config.yaml
n_kv_head: 1
d_mlp: 448
norm: "rmsnorm"
norm_place: "pre"
positions: "rope"
rope_base: 16100.0
rope_fraction: 1.0
lr: 0.00276
decay_shape: "linear"
batch_tokens: 32768
doc_mask: true
train_tokens: 267700000
MLP neurons of a small language model. Each row is named by its layer, matrix (gate and up: input weights) and neuron, and shows model dimensions 0-159. Each number is 500 + 50 x the weight over its row's rms, rounded and kept within 0 to 999. Numbers have three digits each. A neuron's up and down rows have the sign that makes its largest values positive.
A block is one neuron, or neurons of one layer that tend to fire together. After each block is what it responds to, as a language model described it from the Wikipedia text at the highest values.

L7.gate19:631559566457568501443547502539533487424516536562496490439522544457592467461520460568555473427465544445541531559557515512511469499545511579476424538474575471562555417476472427513541461486528557390492405491510537421414478619458503505477434487523502437521538533471512526455451526457540462482488399519580476442469570605558434442481547500607532550548557498455472442494484406517503483528494609478458421518466456493478485519527600625491408431514521515544542484509462577530488468493473501
L7.up19:540419486506465505546509442543573486424473488452416527486581509524499521511563548469479452489559471505445520439483567509494525542542525521394497495486502469585481570477458494477488531567520506523578623481490442527509456501575459512457484490461664492486427588450534424465523455518453533500516545386425552499511510512510478492481464579439461588556471520449527483445625586476541462559428530413514468553488483537469626387501532476458549570449513545510515534578454384506460466593432501
L7.gate65:517495463528496515531534444598574482594519539643364468510564512559516484488529532523458539492497443520615542528489598451526473537378512519510412614513548547513542461444463484608471518482494427470497514510450496503472530548460456538440471453429532484490526546513503482446591460450536537579449529444487526496523454435459456532466482535568561528425435507462570492500476562549472484438468462602510464528517538559567544437501524493436389448514570628554550543506479440418550480547513443
L7.up65:474508529478501582585531579498436487522491483446511469494624451622483428579521579533521465471517605401425505558482441503482513576458491473364580546480423354471493501549494424501518544489445459507564546500542450468508444461529517578486497580581579508498401448515487494478503461466494578512500441516459534446506469528482433484533516548552498551508565399482432469448534488430562514472497427461515481460502494500568462475454560494382518448544429460548453476484395524520563483526438541
L7.gate90:457529554571502461550522489453557547504524521467481455503578564520537541471435411521583446472598600538431470590530420497499537445518486457554473481442508416545540456457471498458432617523496477438500625449527500460397431542493502456452466446492566576534478493531581558541504517537472514426524481551520594449544484561612389430568540536454511540544472563499549514494600535549461536514522533448487536547515507557503557520548572520513476505590470550546531562440401578562515514556485543
L7.up90:504420439466549587494380475562497546459509446507450456559486599584572593456477497574558359500457546473519495500615436564488488490509489565527460488577555483527475454485465536522443568419466559499513509537476539485533517593569548475510431445545546573533525519497512513587489474518502457519579580590492452530525565506534405499485541479446497545544493492525521458449546486500478597513550474400490474572528524555523606529541609535576393522464445547506553483460544551495552579533490465
L7.gate109:494407545455568524510458446492461572399504535571428429449573480480496381468573560474408515448481396488554488524622520539483504496517562504517629528474520475449512455474424462527487500574486497470536459544565438416538492505493427495496476513530481478423541488518480510409509512459517485504551498504516575456553472472554554461461585521544569512456447411433471546510439472563443526499557541518407428511512593558552487546510627497463555519596502488501422525520428355545505495465516504
L7.up109:519472530516561444419516483581561504436444474480414495507466415489445455519541526509592520440528606533448592550492522489424512487497482522394479514512478452509524562489440486522535445496586459456452481477529409469496605591534545507457536521525453429468472470493478496433537439539546469400436581463421521510500554536523554503462561544501480518448526440554473553528601448534451439571647490437572515521393459485527569526522571457482426587550503577525549501610514538539576478479522479
Description: Word-start or mid-word pieces awaiting completion (accent bytes in names like Villaseñor and François, "ron" in Byron/bronze, "comp"), plus "==" opening section headings.

L13.gate268:518444504481485481534515556486497469576444422567540508493492537585533514498587500521541546518517518571514491450333516508530602530555516471556583594419571505468607507477448558595567423476526494494483440620457417461466490414427403514562522404494552459464503440456515544531499449530579567516473424411467544496483433493515496485554460463517440551522529511525466474388502458506487499469434509514561552529467493548476593427590534563521545554501438582515516499508553478414479459488465471
L13.up268:460467567553574566473600334530411492541483566501532511552589499502526428517451457569496536391459417465446449492479415481408491546506468460518510478508578513520548483399546470560443509452509485547508446527549515442515533484533521526496523498533513454477452536459564461487437441390410442520532432523480404543486464531461417460509541523518506532423521460499549450436448436588510551493521471493520483499548487619562521422516575519454392514482474542515546508454492484473642480537423526
Description: Opening == or === markers of Wikipedia section headings after a blank line, such as ==History==, ==Production==, ===Doubles===; weakly, scattered mid-sentence word pieces.

L16.gate0:538464534468480473521460427586501505567548528531481591491511640467418567489447472459486570473577541527509594420480501509588523436423554531595500534547476482543486438489416601480528388543552423490564505526548495437603470542447462606466478462445513521530544470477478466465490512543493543423486511503515501533553469482543522509506512482425521487497537545459481416466543483523439457454485396487460520518492557583515511501491529511363482552447466586414526453456594492557425441556387533
L16.up0:598508527537526485471499548475471489585580560484592536520548596560482457544486517481593520572464434562479537428519503472610577522556556524511555420449421541538464465477469485450519483472521485459559515634453557501471471444432480554437481493560531532515499429534464438440425482467493477387492537529587497515567379430508498548589538491548474497489560466609562503576525525426402542486437571516545486545418506528533508534519584534402573534499497436489536443487439520520545469499503545
L16.gate56:511481543572517450494482552443497574511516506463452560495539503520421483452493496520532507514527458555532516535493485498513595407409496467385518488573553495526545484445494497582466529513485506414462500462606472424436496521482535506385460542526524457526607497553461594431394433438525459485506519512437454537534473509544360429444583566477528448485480530486469420447534461475521516554483562455469429461502534557514437414480541429424511487543454479515467485369621465462463479396405480
L16.up56:530457462539469453578516502456516512438485484491468357565449523361376479470397439608505511516523556464460573526502465530502474451506492566454483551502524464490527463462470607498484420535592374579531503432571475502469504551565530460437532423571501498430488497513496493477446514539453422489479479576526448585527543465583476418442468582476510537461486465459521549498481533567520460542496567480470509491522365522519535373530475460526499535507439552417485526451476560469493515433416483
L16.gate71:614573501486494481524430454554485505435589459489494521462451501531559526469472468561497498517559550515479526511531475454477512523459489501486470380516345486579504491585468532558428431535448503482535431600492578461499505431493536440558504500536576454463509547555520530455475462536527529497419470450577428426574475486437506503609584486485491462433507473442502548554581470394514492445523528425517550404497460523625487451448465509411452493495378573543515491530506443577527523564442440
L16.up71:468450474562574529483499471369447549466462550500484538565574538545602499416492540453528606508542529565509537536574542486489521545491550567430467418483452515547464454586423434507397563520445581521476472514526410513508525499504521494466465505461550492489507397526528557541548484555536578538481565518579513497470580457505594479595607470435589491518462473501467483450516477557456556452519454409494488471546506526524561445440577478518423507497557465586523536523547423460506499397429403
L16.gate88:511516520447407404524406519531514523458542503492541514585511544529459454439482525642468566538616559460545526478446455431637544476458478550499541433506582477501456462507446526439498590464485402483482548491530459405498488479509413547497465500557475484544489561468552510463501442485535559515507429536524382483441437527487591410572627501436548424563527506433439602515528420525532448482522470429412486422536519488518507547544452487529522498476472454521490529504494472510521497580420520
L16.up88:541427491496553453488460617504543509424440515526418416538526517453475570552450492522507548502426532481653526540371498500559418427473524471462517477445462439508472442429449460427537469544427569523511553478454486493468437564428537451485478465572460505568518458526436530471490529419579452411540533507537514550525469511523538517555585552462431437400403544424507555434536504463503485574537590551460534453529489465560430570539536477556434468510446465394486491530580479514514496479528525
L16.gate129:511602517524501513415457513519542444500593567495588474462522369518575518551578462525394447501550499549467517534562522504407561592546529475455530468456492596583553523476529489534563457538505508534496470485434491466536537564360534493548496528495537537423456544487464405389510550477549529390478529450507500443542549452484475462476503516467555525544602398523494580437475466479451465589516557431511446525556559549504460521530479504499402520519530471580497505454590524427498455498419461
L16.up129:425501595489510452436497436511539532514520423538577585456474487507430567556447441504660475465550476484569552418472497499554585487581419543548462398525404442496409502507424513536429466580561500468419553549512513470511544436515472579473500465520553518515513488498452520448539498529470444513525497498462458528445501507460460459520493452512432466506423504577551478617473485605553478511537428423519484363552587494497526512464548513482544537531499510393521539452467489597415545484472501
L16.gate134:530576593444489491540427432496457445608508440514439514544654527561526477431494476539485460461525477394446540476488491472468495638528464482555492512464527476513443463478423446481508464450511433492462487436468489491513528389560528521462419506508510509482433477421487558495465424525517524556511498473557392408557450495455506497513571490523512411581511355472455561519522498486481441477515482544511570437563524501517459466512464419498413562510544535534397577426536479461505563534479620
L16.up134:452518409481428464461438496491478455497516569460447554506545446616500471474531510536492468526516512524337466539395442464454400543430549449524490546594453464488513605576505539522408565594484573456513460540513553479420523588453466501515518557545452520581525501507465533586501529564597490451505480503490417549366458462536529513536564469416500504499471541475583487567487460480539429488586496432457445390451485474514555424504512490490428477502531479553526497464415466475482475495545460
L16.gate160:444493482493555493453503515503487473508523494504461518603484440449463432496373412467419435492503534585483436509538470432481517399489513475545538502583537518505595502528556485473477432562533569498496471523597508445518506513408546435545585484495561619504539508563590542573537537531571448513529545462441494514573531539553397467526548510559447442493514514487481518466530396543569474570468569440477470573460442499494524447634525569540516420580451601477535593530465540527416513522498504
L16.up160:469519450454521518428579505441485462531525457465469377480465523407498502456532508502580526564448462583563508492481529537523507479501498478547495654507495578591575559476489458485479457462400528514441471515466553460514467453525493563578504591437525483513615525526528430457440463540500452432519440485422531477490553461450481458619513500505546497494512466365469501534492523549478473559465553546558489470513450413544471512415633521603526408545520541587539587536497510399454489517513470
L16.gate203:511556591482374462503425474456426477547443481461538529589495516403512520504514525553479562483560517497482515536483555536514458539599535521417623454494444522513558536542518488503479565513493533435550402510508588516467430404469515476420582474519385568472482486547570434417500495509475500553517484480486387476432471521441565508563556481427462446506577423467596602606474475562530448512467422494540543448492448514479524473506577508422530458484498458469537578500475576467553485534428499
L16.up203:522480509437486493532540417395412487579530510516507552482421577516531485531455459473471555455436501518520397470500443558529579460606549515536507549345500507535432555429475554524468508481527469449522430538544454509612524464536471472517529520526518503385484502481582507519567467456628485475465478569517452408439477548504635430526411508443576475512525515519454552604392446495500504548494546461547481470476548497489569523490556513409531519518606500538532510502418514489495431484486546
L16.gate214:430421526556505560415466511440471454486473424488416438488558532572531483452442515499498455573456547563565550500499445430476483569562500420507512615472503517519534459461475518445542457530509515457503510393465513491425508471460557456491419438464516497583544477503460535436439563545508570529515546422523521578410460467490393452496522447511526441468501547546508502390576498428481416544496495389509519520517527496492596549541427483546484428589459556673509462521480441550571466467498533
L16.up214:608456486487497563537489517512434479551495455464558450517496556473549538494511528430540517470549570412496539499487541462414469532528520549462477527442452464489490547500610605424502446593459469416445501536455463489522468524480530495507520442597497512462497430507470439436452475370476606523428457498463471491473577539492458504562533503461469417509623544486507582415444484358507505554553564466529477507579466497469502375557481462536485483549491574460474580566518526471419532580555408
L16.gate241:524442508413678484472533539576553523466478439501518504479560464596529574432512502461512491556453482587536549580462522482530462443474501487436577490578611402523522515453420441542433528601422488554517479498478503521503449444360487496485513495462454478548478503467444550476479550463471453524541569478512473458511485492568523513510543501479508558380437538491500506553476544558495421491484506451376416558528534529555520539578587510466523356517557457545514494471444498525473559447447480
L16.up241:401460451523514453412407392481479454578478526447468512410505517453507521473406475599527410429568504453483477488508529460531493540535573556486361536508524485524510582548482445526527447613505507415511393574524474487505453499449568521492440503470540518480469500456501513571464438546608440489575475480501533495563494536406460556540620538461546481488563548464493596588532486526498466495460478473452454494498586522538507506487504501465496516437429439402577529514491524503601444588443483
L16.gate259:494511531520524479477478454508450487447503372460550507607510541538522562427477466467561484461480576561526532480407480537579490465517493404482510542538515530565495548564566456438455521503573589564489476486453459404477507558470533617494457466509416469570384472560578565521517496430552496586504561510470452606526538534478581467466549469446614467434546514435438435459510536566460465522507527519488495545420467435511559552529567523478526482503527444508531537454498441583518433546360548
L16.up259:511513547595462529430469512463456503497441524593480461494565582560592485467431544482506432545514405532485580508504491623515462512480431567497551531532489463536553460493459536437536492559542542572530512531411504518493504436566500477460401457511484438565559457405412500503480551403440468524478502375558480473560472545432576450540543480505411504570473499457488559466499544588552543528506441472433485495498430464550388600502422433456543526491452589598502530469483486547502467557440509
L16.gate266:366490461504543463544594469514529561444422478477454443487552499542475432467486553500465590443499499455548508426428405388543590492480420482501508497466487519573507423542411473440453479486424471487377561531543427491538441463483449599423486433518519443498516500495482531542481464485600520585494466540522490499533498632505511463464685499519557493486501445535471501520469497515477519560481459452501514539516426570515586576428432493485452457499529583503539552444474547429468468487469488
L16.up266:473513478461556515533396495434520546463468390418581452589491504475548507531450441530495532395457445486466509438484399447541517413429435531413525461549460474559492556562494505538513539580486463506489573604499506567536394490418461486469469542494552475509552453589486487549480475478494446528476481495473493496520418460511383562477498534506590444550475445539588469550564614475528482539417393440418446540536445526442509409488535467507494419516443575481463395505505473534542503504495504
L16.gate269:529565472437482603461520468524448508556447529546498424532505498532560535510447483515481574459476471453481519483622523478545473470575474435459445471453408570540567518483551505424460520499435495526517438598511387478584501492501540449578481481522460521412533403557496413535506488499602474535451504388568525504495535446431519579447443525515443395567437468531502552564538559508406481436481448468553593438490459524440523417449466540456490502511480572541470550504487536434395550535520412
L16.up269:473350518527555481437487565600520480430577438549499461453542531447578468481534445584549471457545533444546548532521546499542490541492471475538584433561531448616507566508448475538493597488534541524510506465467504484448517506530447527579466574420535514547500541500458470521470529555558490544477426522513421476478558614496517430531421514504563453590441510445429416509460537572438504547549397424587535431505429455504559586514541432475505481548512501565614543489467481491507512514410493
L16.gate270:484557478515556447497486467466528475568526472498484536560484527504502518523507428501418382502430560483493447505430477448403434412567496539461533466508472575589580471554462476473578458429514521523487449442527586465574566414418428493449410474521528474458478569540519464579458529547537462459422519518561430450544464454523535549510593453591553412487511503507444567551491526527476381475456597523505415441409535548540566471487515521521460518526400589501519565493479503468430538575435470
L16.up270:460442450481515507546442474505494520400463505447551461492512467443604612516599471481577469521614471571518566527426505498509482565550498536575476482436484474448555400450557449474536529511348438440490582482469415531444613483519561524539468491521472467431499517538490506473539463572498519452492577569556538484559552468514537554543571436547527514407457467576491496623485468427560501421405397417535509523483428452472581510487492508505503448520551491545477542472458489487441505543481508
L16.gate280:525490511553527463428561524552523471452508510593575560497543531493416531441503462522551508542570456460467540457417397471610528519504534414454499493454482519554560471500481560475612543464549501564504571529460625508442507433507396574569464409510503483484475605470519481463493476578473473485468523505469411491547547473433535449476487468474482548538483473459511445510441415603437511466513439426466518464444510433517486516484563509652567476531384479513431556425551456565483513570450474
L16.up280:555532472517533454507545447549585497532540520520446537530412408587416552507581639422539578461586399550457489488527500514496461508487488438474496510487524452514522561562537550544530478445515580474448531547527491524432447570566488514477581543448461482379471490457567540498525526606511541474553478493389582493467525482545522486514474464404499528385497508551542581448390513470522478472478471431480596592468528487475496437471435520495470573486489465416464552491598469549408514517535501
L16.gate410:516503551452525512483507467566542466539394496510521494575471546531488501531433444492556446542566420460538603423544403487492480576510476458466462512489480520578468426477480501507524380454470549501323470409509491486512438440626515530438475479541491518503575389488563555444407545522450493490472461476443465432503584482457454500492550573483600366510434424537525455544479467489523514480457549452446540488529536523538486445551548551501549571546539568492457521495541513536527594506434557
L16.up410:547428466469496533488416462486504596459497479445406492575462579460397505537465482447499397487577360459515508449485510449495527514432514468398593444454489456590531463466553567466481524540456423557422487490518513492539466570505579468471534421542509476474499481522500560504473462455543533422514495461504458536501587460445519432528455548379528412564492487600514491548518538440534557492483420414495374380460496486470494460512611502511583533523516495478474435487524572481451525455528503
Description: Final digit or the 201 piece of years in dates, film credits and tables, as in 197(1), 196(0); also word starts like app, sup, rele.

L13.gate321:527441560507517496519468442446575574510491510439505488423541624488520539485480490537506484546494488559462557475314529481482559504497366423528500470481510488469512587536511621518500498523473484538495494527464522474445506478454460514457506486548398518552535469497476489495418427555519550460551499461579433484497561454404507501545576459444439483422536438465425530397543551492530475425494510510420493456454467569473471520539454432580520434566471428466370636513483443469433462471479469
L13.up321:415581541574507524461533471537471450473548474458522501419528464571576529438472483481495509440488459451536562417485500484515468522504471413453561466555586488488551416451547495442545531592536531482541488456411527446426519471479510594489515533460453519511483578525511622532531481528543495569505561538489511499529586483380522537589565510504465493483535459454518490510532510517436412480504494551452470502446684555544399555589604457489544617490437417563466559514525487542522467526428503
Description: Opening word pieces in biographical or narrative prose, mostly app- (appeared, appointed, approached), also inv-, dis-, dec-, and sometimes his, first, again.